config.toml
num_hidden_layers = 12
hidden_size = 256
num_attention_heads = 8
num_key_value_heads = 8
head_dim = 32
intermediate_size = 512
vocab_size = 3575
hidden_act = "swiglu"
norm = "rmsnorm"
norm_place = "pre"
norm_eps = 1e-05
positions = "rope"
rope_theta = 100000.0
rope_fraction = 1.0
qk_norm = false
attn_scale = 0.177
bias = "none"
tie_word_embeddings = false
parallel_block = false
init = "uniform"
init_std_qkv = 0.0227
init_std_o = 0.00463
init_std_up = 0.0227
init_std_down = 0.00463
optimizer = "muon_variant"
learning_rate = 0.00631
lr_mult_qkv = 0.4
lr_mult_down = 2.0
beta1 = 0.9
lr_head = 0.00606
max_grad_norm = 0.5
warmup_steps = 200
schedule = "cos"
final_lr_fraction = 0.0
batch_tokens = 32768
max_seq_len = 256
doc_mask = false
train_tokens = 230200000
max_steps = 7026
dataset = "wikipedia_en"
MLP neurons of a small language model. Each row is named by its layer, matrix (gate and up: input weights) and neuron, and shows model dimensions 32-223. Each number is 500 + 25 x the weight over its row's rms, rounded and kept within 0 to 999. Numbers have three digits each. A neuron's up and down rows have the sign that makes its largest values positive.
After each neuron's rows, "fires after" lists the tokens most often just before its 100 highest values on Wikipedia text that the model never trained on.

L5.gate186:515483445501488547530557535505494516501507520514497469541528516502470505503450503490524456471520475507473485458471560520462487510436514509522536459499526476506489526438519502467492495486519481512499511492512498572453533513480533513512485509520488500495509525504531486483467468477485521509534488482545474524517475502492560460483474503468502500471537511474487482546486495502462495484528491496533506551485460499502470475487502551454554477505484519489489480472499542518572510499482492462486498520494520469495527498500488516485502479466474513473476486510535520520497527507498504503
L5.up186:493506451513459518501500497515528559476503557507484521495505508523460504500484510509517509523498499490498538472446488506501489541486456545472503508518510493493490523475488495498487510495512492525502499492453531547495508523522531498515468497517521475456476515530521469512497485526487484509535455481586505509519447480485511486471493521495471498502476506471563474518452509506500477485553522491491493534507491525493545460484472531528534481512486509479507501470502488512523498499496527509465534510503508491520508470493541481477501500501506472491438545511506488535498477488511472544
fires after: "H", "cl", "the ", "h", "| "

L5.gate388:478483505521528487506506530486502499540509478466522464479512464500476501512493518497507465500545496509507463525528539525488497472475511474540536498498531467516505501455505479467497498469521499516473505526483468514547516501535512505538521488516520516508477488510508500472499462434482532488468462512502509457533486554565504485478464463500507514500498490539527474508525483540460528460488536533534490528491512537514497485465497490469502497506535540490496508509499522551482474445475527481519513493512479478464488517460491487491501509499503518539498509487499439531538483466476530533
L5.up388:507479514507548478489498542511506496496480513502485497542512447523467539500537482489482493564515508521500529512498495503498487456483506508484519549465505480537524486521548490472500477452517510504490519512506501504486503479517530476536498496504494545480490502464485468541462451489488519471509459545550509446535479497472524515499460496496495490520515474502515482486525501507457525504480499555505487496481507523492480496508522450450499485494522563507514546513452533558510478474524507470570501485494514488487471542459511520466514470474499487487511547517506482527482501519497509530
fires after: ". ", "the ", "that ", "and ", ", ", "Th"

L3.gate405:507529484494471484521493508487526518467486473489489494489527490517457477542516488527472543493467518569469497545471486447503504462564479480482528499482475505504487527497526477540473514509513540456476532503489513499505527527494493508432503482509463511533500486527471493467523488491490528530504475522475476481500495491516476548518512497535517485466511487482488501461464500472509532519479481481490505475529525503553524519470522507492511517487534509502490537446476485523519513510513528507515503515532534512487478461501496479450447499486512474514506518469495513519511527505475499533
L3.up405:493527479458529517457512523501483527472503479499460497540502473489511543465520497536441527508493478546495490476521498502528501494447504457518445515433465478495449500488511505566473500543501515474504513470521500544493521488525494487509507510508491490490525475480496471481471473467536518481507497500482505501541490495538450480473520563512480485488507525521519510466528481518499545507485463496491491496504501497520513558528494521493508496500510510497470546475490492526501490543528521521459501494471508466529498499490478489451472515542496529503508527487521492544494531498501508541
fires after: "\n", "Miss", ");"

L2.gate470:464489497519499490533472526525444512487492547483509515498517516487492534509503469522512511484507475499520464535477436466497482459498486495493494505515479493508516503485532489493484529496471546527503509545488503493522506533483523487498486460510509470537475493508478491482523517524492526491530486528497556541489502517535497532539527507431509520504490475488529480509515529509496494546521479519534530473554500531493496506478495489471467528493544495493516490535512475508514488488511580511525494520475482500523489453545501487541495509477480511486471492469515507475505523523512537532
L2.up470:494497513536506541495432499504478499491511527481505518481484491482497481458472477509470452507482516489494510507471459499465482462456505491501475516502493497467493506492552486475527525507518528526530464471511480552502482501507545546495465502500508508497488461489495481444491531540519488463524508527448523483512510487474477497557495486462498523546541477484485498529490518527531505494551522552495534478500511509483471496499504495508479493502513461523491484526515518474530482497495472489456480484500523527541535480530531470541489520468501477480504494490536472469508536539545487547
fires after: "\"", "G", "ol", "l", "."

L2.gate298:505443494494509458460495494470550496524500534488523486469502502492543490506506471544513486530498498539497496514509538525488488500517469516504470510452493500467532511471504505515467463462512545528534507466493521543504483477512534494483495458482506524469494480494493494514489504483490511473512526492538560528506501513460514493478501484529495490504533515532468491555490532493485489400528533511491495528501519517433481507491497499506465519491543495476443505513517545511494507491482540466522511494500495455487509484466523502532472537516536479439511514498516506522486498506503503488
L2.up298:498504537483488514531461527469501503494542481506514495513500497510540500517476476536501533564476494468545477509481495517479497468510530498462504502500467515526488532514532486467501521501477485517501503495511466489487489485451518524524539523502489470544522497483495465455470516503520497503510497513482522461505545526493519533518561484502516500490513473473468472522522493491474562555480532527516510458491491507496513458476546501524479480486496508496461505489489536518507514526507523460491499500495486462529513549452496498519490491548512491525484487476501550472478511476473545458
fires after: ", ", ". ", "and ", "The ", "\n\n"

L3.gate329:505502497493535502480494496456530454528519510482485531493475488496537526510508498490523476422526530516487483508506487472501485515489546519519529486438441484505515453530490524450513541522525519514542514519496496528450504483495485504503458507484484499485477493524514489544500515515511513498509485481536557538473502514475507530542497497499522563530518525488489508478497488500497501495537516495484465504523487494474533520446515521509471523510500540486514502493527526515507503448509487537546503486488495491522478491432514474515471518474467502476465510521509473475499507481490495484
L3.up329:482523480499506494532534522498532490523522515534498457443515523461531504529473511474508453468490485504479484514472488502476505471494528519499466504502509498533479488475444537475514534509527461494492523455508494461478479435548537521473500488502496473492515494542540484513561501454490495510494491496471504510503553525484490523507463482484484482519529491495515517502463506530460490493508510483514534503527494485474518482491526509465516503459497553452532478477477529459512490474479501511483494509472529520477483463485490470496479512540473506477520507517489515452536490469466505458
fires after: "–", "to ", "W", "and ", "in ", "| "

L3.gate435:512528462521496509519494507496486550448481511558499524475499488448490456469507449480529488496506498450505501497482468502506468491497543472507533550545493553475534497438506486520508482479496518505465489513500541496511546498511483520506460502515512506475527483528474540529522505511519492496486428538535485469500518478515495507457446499525525483498495477512512467475460510516531519498467511528494505520459511525510516529474508510472533478443472532485490499482460498503521489473501500483470513540511510535489541494467466501492485510526526452492450460519509495524519513477474523505
L3.up435:493525502517527533497468487499479545531468502535514520521510475470498480457506462516511453478515506473534515485487517499522486489491537485496481556552465541515530479503507458517534497517487571502498493488520516481478535471540504512479483505516496485501500457524507548504517504507499519510486445500507486480528512464472495430495508522484476507523474460488513495477439499511526518516470508535520491504462512503522500539496521504507528520431462540493478490467475515528492503452497474470494501516500561509473495482501460462486498458512472530480504504472543493489544516457467508524
fires after: ".", "Gr", "P"

L5.gate382:496499514471471493449513527517490482472486471521536492541491472498506514528463499471476500516519495513472496451489490550502528517503537491499514493545498495477451492469489493472525453451481517499472560510499498520469474490464496484500483453475509500518508499472520441518489471465489487511464505488508541477497549510508529574505509443492503513511518499516487511490458495460521526449533473506495501510507484520501532537483507488485499512496541455544542514485519498536538513437481501529535513533458479528473533536547491509518545470506499524518481481486496547535483498479527504475
L5.up382:500530571488449534499512535545499483516478439493538487477526473525500450519469496502561471515505509519495502494484465480464520489550493521491503439539486552504525453494480505526502508483501514520472534503503455489447466464476479490517530476510525532515509487531476509526480515464515507497504513497501519546492502472511487517455472497490495494538529491541448490501503493495494537465493467509512486473479534460513535516501527524506482515486529480509500502511457520491517469503491474504523530483534478496514504519499516542498521530459540487465519504490477514546495507529536486529
fires after: "| ", "in ", "1", "No", "of "

L5.gate62:473535506471448527503516518505479503486519468517511503455525483470470450552512493478552499505458509504556516503518500506530489505529526510479496487469488460459501501469519502540520544484489549462521496495512516499520545483466480536496507481493503550508505493521482499501505443468502489508491490502511519542511535523528500518495513466487511477524490535478538477474482504525514525501514503517554498500483515461519509481501521501501536518507484528450525492492489503505502530480500523467483560495516527473497519454498487531466450493499505547502493511429507488512494578518531525494
L5.up62:488489481509543518510535513505467506504478461536460553473504483524504453495485516477465513511471526505465510496516476481524500495518479517479526489533511455452479489510485499510498546443546521502511548466490499496490517466511505502520434504501517563476488538488458526474539487486524537468491489486516478532494501504462476561480500466520526483520489485469502491495536568505534490528477524516503503537471457484474513554463468513496501515482512542458503502517493507508483494491543490519506515517528547532502506438472509541468469507470496463513519509491509491500476514481501513504
fires after: "\n", ")", "com"

L5.gate7:548504502523484504511504461453477552471495484528501472509474462483475474486466511503494514532478466499487473517488519522496492471500497506510494482503483467453496490561500511459472500530532534482495508477527486530456504519465525538516485532553495484542490490488486507484524496506509556490488510526511531484437508490478509500505507535436518494495479511464456498484467494513512490515456500455464486504482472482544455506464499483530474480518507524504510510495486460534524512505466535523478522508537481503486526454504495487493517485475516544494505497510532505514504501547475514511
L5.up7:507484473543489482506527501450507484478525479459534490526474489478490465499515467474516526479486527493538463516503487493523496525507492477477479542505501465525511488541470507468500488508460510488483492496494462466508542525542477539490485549489495461445494524493496516482490531516546495462520482461505508487477513478476527499508473511498488533485485514464520461535514516458522487476437470486498444499483468501475453516529489498475440507546496484454469531523510463463468481489501523536504516480485476498484511528522505486470515515496528504479516558494496484493496468524506504497
fires after: "==", "f", "===", "on", "w", "new"

L9.gate179:513490495503509473540530487459541490508509502522518472451480492513511545519523475511518465478512495466496492499451489499481494480491474494513545489440510536496493551447496508476498478508522467523540512484493461475490561489539516503514489466478514500449495459524501546504486513511545511490487521475524528550468477511527544497527539515551525493505512520494522510533503514484442458514526463457494491538485512449477525500504491548525530499532501549531533468455490519545479477508486500523527528556503503484449468455488475489485510523501504549498494483472495491495525493501500498508
L9.up179:500517517468494523554529493524520426510470544539470502501519504501498472479486515475555468452490506520518477437446454473506507450455517493486539494493480525511475492484499451493497521496513467505523556494474465520475512449507484495498497520522481493471486479499482543492487471475529480487491532514498477496511494520486488512422526542507512515519471489476526537537514524479478492471530494527531477536517476495463521478489501547512503500502476526521538476478482469464499502515490480482455552532492521507469513497508462521507508511520489505523480474502528514461462514500503507503
fires after: "in ", "In ", "(", ", "

L2.gate158:522554501484503498503506449468486510483480480499535485552463496458467505528462543487503509514501483504486506501482468481520470496513506512519476549541502474466476487472522492480514514530471527496490528510517495482497485522511501530501502521500495498461469475486528572486527499490535548512537531507531517512521491498466510478488498549487487506489472479457488498460542475506526477503503483487529518536526489516522507474524511453528481481503494479508521513560521516515487520519515496557468518549458494486490516513504520494544525490530478488499487519553509565551487496517504502479
L2.up158:516533512535513492507478429462491498481460488497543507535468493496472509525533505480492479493492500468497513492518494466459507506495511486476450509501492499494449545527504525484484487516492520516481480500522517487493486504494504528476515486498499481505460535487528550499483500496449500493534479517463498499523526490505495480479483538497521460499511483473506502488564485503520524476507476502511523533539516526509483487498510475524515449517512487505504510541557462489515494507498501563445496507533440503448494566485521492525563521536476519517471514536487499511555494497473482508
fires after: "===", "==", "===="

L3.gate499:510509574469495516486494505556488474487487502511481484525506489533453477530519531466505528482516489518539493495481495495510501473493502511526494463479485539483473495523524511492495490491547517482444480495512547505524496482464514473509466496521453516581516532513480495557493467496469521546468493476476510508524511512513494502497480540488502463489515514546529474504472472491458471539518506484488488471494491516468469475449544524472528504524497501467468524513488516508484511480556479530484488480475530491477519485531562510518456497437510530483514497473492512459476501469493478486
L3.up499:484480503512513506497494484555494507538474488501495510481466512479538549501545497485532500483525483504506506518491482514495570482508492526492514520538501499541521504500503514469476523509490503525497491503476558490485467521512477553481503524490498466495433497517515536492453559529494469495514509526470461484467498492489511507511483448492524516476510457482484505570491502500498512474487526457508528455522491471467538487492522502521512492493503499508504506510490513473474468471536459470535491488530523519522503479512488502490504482484483481479481550472478512518520528559534511466
fires after: "\n", "il ", "| "

L9.gate264:495499500489474521515539504518445455528488497508527564499492508527546508530454522499475508477497498523532488513507538540502515516459484508461496502471537483532468540498503495511446513524557538526540521533464510508519486462510464503505478527477510497509478495508505518491508473463497497474511510487444504508490530523524493517477501514549488504527565478535498500479498535535503518455469543509486487500500467485496463469469499495501534506503495484565498547497534543478499515499498487485474523516479474510486541461520470478540508519513517511464550492496493528486486502466527478482
L9.up264:485505492506469454528521512491519550493501514486488514468519491501503478549463541548517500550477542504507488494520448485515478517518536475460444499499488515498488466534508492511493497483485515476477498512514501496500498480460530540484486508457503511532549498528485490533504478514476523491516500428516551525519557498549489525506480498498499496531508471487516527501490471493507513519515485535530526480524534497510503562465488487500549502506491479488488470472536541456496486485527566549463478521475526543493483483496499494490485503467477476491528568468506516530484529471461546532
fires after: "| ", ", ", "- ", "and ", ": "

L8.gate332:457492509475492538527489484497525539491519518488511501450499503519516506504498499493545511523531471515517505495523482464486501483474527495536511479484520502496495480491561511474552516480528467494555501479499503538488511459504464504496477496478500479472518545520481495502540544471513533524455484527521482475514436496515462471468523481531433522538497567470510513533475507490455482498489476517497481563490499472532501498488480509469509543516515533580478490493514476468504476498497487467471474509510515523504496482496516456502488480501512516521528461471520473473493496498517465494
L8.up332:525505512452445504561573484479509482503484514501510506480509494543522515494534465499483462478520508469507504481508568505509498476513474503522480465481532493517483450497485506475451521498514520493551533530533473500499489489486478477493521513475511493439529435489512492502478463472517480462504465485495514522496501539525463493490523500519504518488506529462503516520448488518524469498488457472483474554483492476541513508477519510510477498493473526541523464540492520446514485506500494505511474473489553517502500486509502512511522512473469478553524481475479476455500504513448433527
fires after: ", ", "(", "in ", "born ", "–", "In "

L9.gate331:472459520467496537558549512474486517501510563507499556527479478522468485440487485492503477508496499516490434501528522528490481535457494508479472481504523460512534549523512509488488520497522489521513510507490495478511506501450536496504480492498515542488511463553476486452470587480496495479517526494489502498502495506499512536515531471522471500513503471431490490484493486523507510497516538475490515472457507509508504496486501528512507524542523489513502487537493502485523509509495485538478540461479485492495561503529493476477525523492452552495501511487480510520454519511471511476
L9.up331:458465488517448513506542483499458521488453485496511495476525484452463530469508473484469503475493506481524508497530560478489483545465533499498516479533476492467519483512492554500456503487483472490479531465504503494502492477515482527498522506502473547492472534491516542512455539518517491530471522529474527534528494525463514497495483530526482518512482472509492494548518501505509520505550479500516541461469480521507490475508500538506470513487517499492511486468464483503443508473529481518438542488504464498511490524532437497504552514519491513494486516520431518480503530475500478463
fires after: "C", "acc", "c", "S", "s"

L8.gate197:495480515497486474506499475492503471494480458499484491488476460463524516546491519466494488459519490468529447487468481525558473491510520517495480496501530502515504450517512467464505482523462532475518485537523530472487500495478490506540498483474517525475507490466452527529487537523526496519478534492530523465497508507521457462533506556518486507488496525496479488523542458515448498496508493486457486521491504510538477506513498515508515459511501483541521446472521472499490541492542482499479523474454556551515519488494537496508470509500510501510487514498466486518453432455554518484
L8.up197:496472495503523531497520451496509491509476480477480515535498515451534512504460533476502482458524514506481515481507487464496499515546491522507483494526490496478482479500546464528490512526486517490527507487514492477484467517474507533536517500507496497465486537509489546494498482547562520530479511524472514485541488478493432481495514507510476536484500539496467497491489482493547490479544472493481509483472488500519536518482484495467455494484499549521496485483498489490472530501503488534512528503522517504438537518488486529530462469496467509494496530498470505492496481483546535466
fires after: "\n\n", "\n", "| ", ": ", "er "

L3.gate142:483506512555481553532517501491500504524499449522499514489496526503510475513474548553520524471486458503494479527505468459525497503528507548491488526503537492516528538516485485501546530489504497485505503493501515478484492488526515507511495519466494525455500489498487533474539488492483508525558503521468455535490476523556515499497465494515493471484501461466463472502508465485525492499489474514481513498490522462509544513515470541507478481525492544530518476493505557462485552532476482487522549563460493493512484509528514516537519462501525471500493523490530471534537484540511513486
L3.up142:492511512553480512533500485511487521485503490515483514495511499489543524519472554520511507449476483458490479507487502472523487464480541516486505531492548490504530543537529468492513520484473510484517503493506503490496494548513531522509505521507489491427455490479515521459486526471512516527530483511496475490487485527511548480480478505499492494511524454455481458503543529443532453486493493487453504510520490478512503496513480521524479449496467488542466499505477503497488519503447463502481510527505518510501504518511486511511540477482512465524503510497553475521493511520495516439
fires after: "==", "===", ":"

L5.gate317:507516536509449502514520478516494479534509488501507537514533509497456441502510487468500463461526495479514498477515483502532497516469517452493524511510487545515497451492537516479496503501484471480478503485486448513493476526520501480504476441502533516505486508479508520495535502491471464519496517488481510545514549456504507477452481488521462504496502491498464461545500455500529470530508546510469503504545509464509531474522496509533458521483494496505497461495471547491472502527541511468561523483540485475505473539504499540494510523504502500512492493481485471558489499538506514471
L5.up317:519483491488540521469513546423506507523470430499523494489501485471503469465496514493479476483512488512565511485497495493525491516479489524497527525491480503524477508469470495497487493491455511473541513437451482481467495498495514516518513478484456503585471480497488545524512516517465484462498500505545475561499512505492498500488522533511491471496537490496502511476533529480480494515463493499499458484482496508451520531439511501506516491565494528519479457487497486497499490517483474505533468533535471539500481485534474517497450537453492474501511489464526493523491473524475465486
fires after: "N", "Az", "F", "C"

L9.gate57:524464498489515486547462472442546525526490484526481524490501506460501513480488537479509529495516492456491483459506491511484505483513526478507481538492482517510480441509509515500522501469554478491526503511490485480437488499448507472489487446542498527491487541491489513483480513479491497520518526484564540535494443538476496527469539543497502491488482554490494511478512472506473501496511505487528517499482479495521458484524473518488506498510472533482493523541489485479564497478495490494547515522500475486480529478518522509478538498515520483504487538465498501509513558546530420492
L9.up57:502493456466510556496519521501479516508470528490515457538494463536454546518513545528487490493514501528501506451472478504460519465496461478523514499498522485532475481441480514488492505516489504505515481509504500524516525472542490454534505531496519495530498466544503488539475460534511483497491459482496453466482535462549446495498515516501519497493480463497472481498529529477501527523463477527513508513507472460525517480465493542512507483492524497530526477448505499476515499501491447467492497516500485488452499476495502508536510445544449478505478465496480495507551513439504479495
fires after: "–", ".", ":", "| ", "- "

L3.gate426:506437499505564559536522463500501537534484502446465486506491492511469477540509464490520488451521486509488476457498500488510513493486480529492500509492492485506476516465516496529497445490514493491505508493518546523503508475536495527503505516507500504503459502502498520483459513474510489481504528522496472508533464477520506509488501512503484456517516497480515532463471508513464524487490504495503496536507472539528473493496508490491483504544527496510511527511540510475469532550465568484547497514477548480494465455474489528508427486533510476522493538523491460501470498474501502498
L3.up426:499484546469517479476481456547514546490501445495491452525506477527528527514557477526497468563448495534521491519514510501464528498500491502485521503470479519477510502527471519507483478479482478463495506493479488486502498510458487543499510462488471447484479511466501453511490493493472529425542472538466495502567542507469503451490520512502481481519521520528472495525501489529491530487494491493459518514520489489517489494467499549445473468533495466486490489511515523515476549537502457471538507526502495518502512551520474552497513482522506485517489491503446459512505461543517478527
fires after: ", ", "'", "but ", "I", "B", "and "

L2.gate437:468486532491504486472464488468466514535464494506510494486486499552504459517510501485484485526494502474527484497434516493499487478464496450516494504504509467503494493506464517472516452510470554465503491478512487471455515490471514513513493481502481504529491490506495533472515486543519515492531516530521451515524507505533502527473533503484528521522497499535506459492516522521490521543522504498513475497540486503500502529480461506486502534514496497512511554478444415512511528484496515487516493517510469512471478520478516508462525454502481524477521490547516499513481487485493498539
L2.up437:503543481517513475510517510472506507463475539512525479517514511510486486530464521482533485518528472531482522475541504473522511489522500511523495560510481538533499487526550494516521507486499530549506486455525478517487493509513497491506490563553494511527512503500583483467389453493555493523494524510512498497512470497474533530492486512482519521481480501470501513469506494502493475501487506490513532484519481514495490545551518480542500520492469474504481544503492516506466500515493514513521516504479501494496499496497475533458513495488476492463486526491507496472465492485529499481
fires after: "===", "==", "Ch", "-", "===="

L2.gate431:463484461477473544499481496481494517503545471516497501522460504464515494473474522483517507524495532517482507530489529532530504536508489514482538491483493482489483543490484527504493494492522521462518476521483486490513510482458544458488488479512516447481523466454459504568470524508529502496500493494517503509507525501500489509475521521518488508504539535520489505510461449503520488494479502527503501469495480507519491473468501469543525468489510476502545497519480508590493528492525467504515504480517473504518477500470509501548505500528515485488487490525506496508473470480505520494
L2.up431:459456541524515495491494508525483502515484529473512501524457534462451493514513535464496518457522494506501493523453500493493509512520495531491515490525504491483471498517518526499508465467524508510484488561470532465495515489540515509450497483501512478508453471449483516514458457516483497530525495513509454492448468529496493494517500490447483510546487510520490482524480476510516505526544506495521515465514460522519457509465506531480502484508509487517490466512535504558502491470495473534495525524487473543490479463505517444563502502549455434525515467529495517476460528537539471520
fires after: "\n", "\n\n", "M", "R", "es"

L2.gate283:474485484528500499505452496459531491494501489492527488557470477514466480513497480547476515526522503530470484484541472470488481506521481511495507492519503510488523567467496501547535492508498504476508386457492485493507488561507533533525482526487502492465481489506498528472467502503477473523482483516513506508478496514501523496529490530465528465521466491518490531534498490503494454541523506482515528476519484535532496528516481537493516469482460482507504575550515456546507503511480491485468486500511526474513504520500510495488462468512468477437473460475494488470517502470476523506
L2.up283:494510544508513538507497460466505481466485508489497520496514491526485447495489536504476465557561502454476490522511500506477484510501492509485490517451511471481506516483522498519515445549525464452475462493516475453485516504508499513554489526487503464507495492479459453516483543509472513507495464509446533451544498480508515544521529543537503477463465532493471524512494489483448527498521478504523519542488492485502506488498508507490504511482539532527477548514489484534524496473476483522475498544521521482516526504529500484504490510488491541493535494531513483471518505465464525468
fires after: ".", ",", ":", "+", "–"

L2.gate399:524446516490500494506434466498520548473517496510483536519516499495504504502502484499457512483542479460529447442492486538505497494550491510480487533493503483540497492500540484470539467456512502544497469512505508509462495454487515488487516511474494510536542513526485537509458503498472478458510472518513522491532510520504531512482511521483504482506502461472498478515532474499524508517460501513502511459478460517481472486515466481502495515491494427500516492511445527500513510543487494528492483489482492480481447509493476543490427488538527493500492509519489484482540527527499479512
L2.up399:469475525488525502518486495465522475500479522486463497477441485456463483479490542460462511501565471452504482478522516486490451496466507504504428513535518495495532500500490513496550485576502495504520476472484505510508492464525558526442489514515521466485491521514480471512486484526477512507541511484494476458502509493469523436480489478507498502472494499473507502451439450514489498510478519511520489503487521488494529492556481526492546497495487509538528531526471507493542494522491447476488501521498503540517503495484513538476515502502483504482535521513513505501466495516491537512
fires after: "."

L2.gate90:480541533493453533503499498489512511477475469491513440466491513513536521473505514522523539501497506526524529535460520514502461477472533470485511511537516482504501500492511521495521412525531493519502512547519509517501489477500498474473444566481505485473483482490494539518514539506541488520513495518569505470489509488492465520483493478524478511475519493557541456518504543493495501490503460460465496530521480465521484506498466491517481525493509493483511460508531500527475509468524486530471496516512501489499539514512492504496526510504516508544576468574498501512483480515526514488
L2.up90:496490515541501504488510498455476495460492497485535540479525469472526495476491488512481521531501479497513471505459522512503470515478495491509467497528472485462482497473471454435509477519491468503522552496519466496479485554476507495510501514486495469516511507510495503476501531521532518506519477500550508470499501503522491467468504494542459521519530519482468485455501521501495482564505505466508464549525497526494491508525506495521498469502485501531491498542503514489463534490543468515461504528552478478527515546522473481473539499489506523481495502550495526517494485512475523470
fires after: "==", "===", "| "

L5.gate138:477489464587490488515510518486488521500482427489474526488515522523509514503490468474525455508486519526531542483517517495541511450491481518530481454496491497527471475492488509476472447526454484427478464523470507474527494463523500507494482477513471485487496506491479518526489521514480507536466483514511534505513549534535453513484485502488456496492504478504528475495472562508499497477522473461534548490501477502474461522523504478515499528473470511495509489483531500480450503521523519523470488481513467496498524506511429519502501497511524513453462464504473520489500492534537490506
L5.up138:513463479530458470450506511473468541502502525552526543487545496508457496523443467496571479512477508537527537506527489460484558488531538525511463513521499478543467511507511527476531500508511528492502539468492468507497485508528504510443481513511478534505497508486479548475505503493491496470489482509481530535503539503526485522516489527515493476488468483493518511469516485503523517547494484515513471495436497498494521525550534489510486510501500502492498493493538532489475518515526459510508497532493524468508475516541474511504472532520485482499498524494457534520515507496508508496
fires after: "F", "Res", "Az", "j", "l", "ph"

L2.gate420:475494508495519542486501508485514453494474455492539475521510521546522533472465489489489442491498556461529488469493494551474532481462523483457473542533480513506511491501501503523522469512493505500519519503496510529480505484503538479524538501533503507498496514488455548505475469452511549438521507501534519489482529474475517455513503506470520491497527516508507516505542488527469486527521484528456520506485465492470513508493503518543527498514535508477458519476527484508509540489471515488519524498456482520468504507495506509509521494496503444495575515519522461511471467498491476526
L2.up420:498504517513476492473469497500516507552525491496514522464509510488541532505511480476530493491475519456479465477506498524537512485520499497492458532487476504507507509549470438536540499451473500535517498472492451462568493555539525508496498439489508521470475502519498572484463468475508490518514503510512493463492483515490501484522529461466493501534506462502455519505502512496462491507542500506484506500511514461455515486475523483523544506483570496444490526494476490493508505508522510510444479468519498485508546531512510490529454482525508481493518526453494491495484457525501516503
fires after: "\n\n", "| ", "\n", "==", ". ", ", "

L9.gate307:489475458508513514523522480507519483479517525561490482501484475472461446499548518465489493491458538500505508495491483534511496534467495504414517475469471503488493535507488485505499485498543503510483491535521493508453528497507478517499529467513486497529502511483491485511499513482549476491492513518489550485552509526497521500497502489470486505492479491504482500525510500463491510485509502485514550459473444523501483540482493458494477541564522467534469534481484470498533486475496498520513552521474494510506496545515503507478486518469490509530448530517486497518470532426441529525
L9.up307:508507525522513519505512517501513466488537496503515514515471511487451509519507524491497494490464515531506495491470507493497503483449455490523488546518513509523479501490472487536460506491489533487501484528479520462498497496513514504439533514540500480512508480466519493517501493533527494473487513533529516495550471447483535450500517517493468546499466482450511541487512470538459495506463495508465477468445519544497497503517530518479468529511515518468525481534514510494472485521476537487493559506491473510520474496498486488535540535528516501511524487464529514434481464474527538485
fires after: "C", "c", "N", "for ", "S", "in "

L2.gate146:474468500490542497470508557516520535526509540461490544502442479464512521463554491470495503497534552519502517533518516512497445494498464499514508513472491487509519464470559477528508477512513479496506504502507467489491529504522497470527520463513499462473490513468476535513518518454503482508493485517492523497502494487495498503471480488480493518468510504557481520500502537514496493451507471510463484522501532503468515531542438488523495497479501512499499481489538543532488483513523487515468518482486485498483530465510508481529535487518523497525491458511481524507466508470513475494
L2.up146:514499477474508479467510553520501529499508498472510531511489494491535489491490539483505539524485502507486501524500511458508532488515437471502501506502463530440502499491500520518515522490517494501490531507542465473506471503503500491479480517490507478432455478485499508573530480471506478508525544523486524507493521521438476482467495494494489550518504493549507526515540508498494503459452488493530456501468509457488487502510480507478521490466494493511487452483507558473480516504533424527480487472509509527490503489491514492503540466504482477505519504516507503487462492524534532471
fires after: "\n\n", "\n"

L9.gate299:512482495489517479489482515470491523491488491515488498507540493451530488510465499460499538471491492465480473485462491503491492504503494518459514483507530502505491505443524500434501470449476483529481514491494513537499498531498540468518461456464475485483493467512444525511476511491499465556516479448476562508513530521536506542540508559510496518517523477523507528515452488494504484514509514478513529513496509495468476512467526512492484507538509479488486519507494493439528492518526506476526456481534529475487469488498474464483530442500506465471497494542520508499447495498433504527
L9.up299:484473489497490519445472540469491515518498453494476510515481499511513537464431563542498562517489487516493464488499517506510474512514488476501488506502500526522513501508502483515514509517476471508480559498503521526491520500501520492494527521502479465475484480531500551489514530489516464550534520471507509493507568451461465499504503488504456496480456477493490512535482478548506472532522457498476476499519549477514469563489456475483491502512527484508526493532511473489506494489525473491547480535522502483506482497512503484526523464464541518465515478472482511529513503520517520471
fires after: "1", "2", "4", "3", "| "

L5.gate115:501471470533477499455534496505536529508495570524497508486501474488530530458545499463522496513523466495494495458504472504518486487498498494506471565540503497472538497513515525483508510494481496536501518505465536540531459481504468512519563527468515503487536454500466479485494485534539487489477495549532477483499520520482504475507509524517487490503516500515465505512457496474488489492508474530456536508485505499476468507546475464517553472496472470534460533470525506504473480509567496479523499491508523503530531451463496476493505501520488513494461541527514444478499556522510453511
L5.up115:488474575471509519471471488537460539516514535513489467489512472524490466517451489481529514504470463493507451512473507524472511511508523502520510553504516472508496491491462480501529489521515468547491475500478536471500488495533520502537510498480515493474525532495556484462532466528515453506479473499517513499502528463512526490489475528465507537482495502485531479519493489467483511499571506533487500481519503484500554473529512490510519475528479560439525506485516521524450520483481477551473531514457463532511502467505461474517478493543529480486499498484468477502457501534496547507
fires after: "w", "H", "sch", "h", "dr", "st"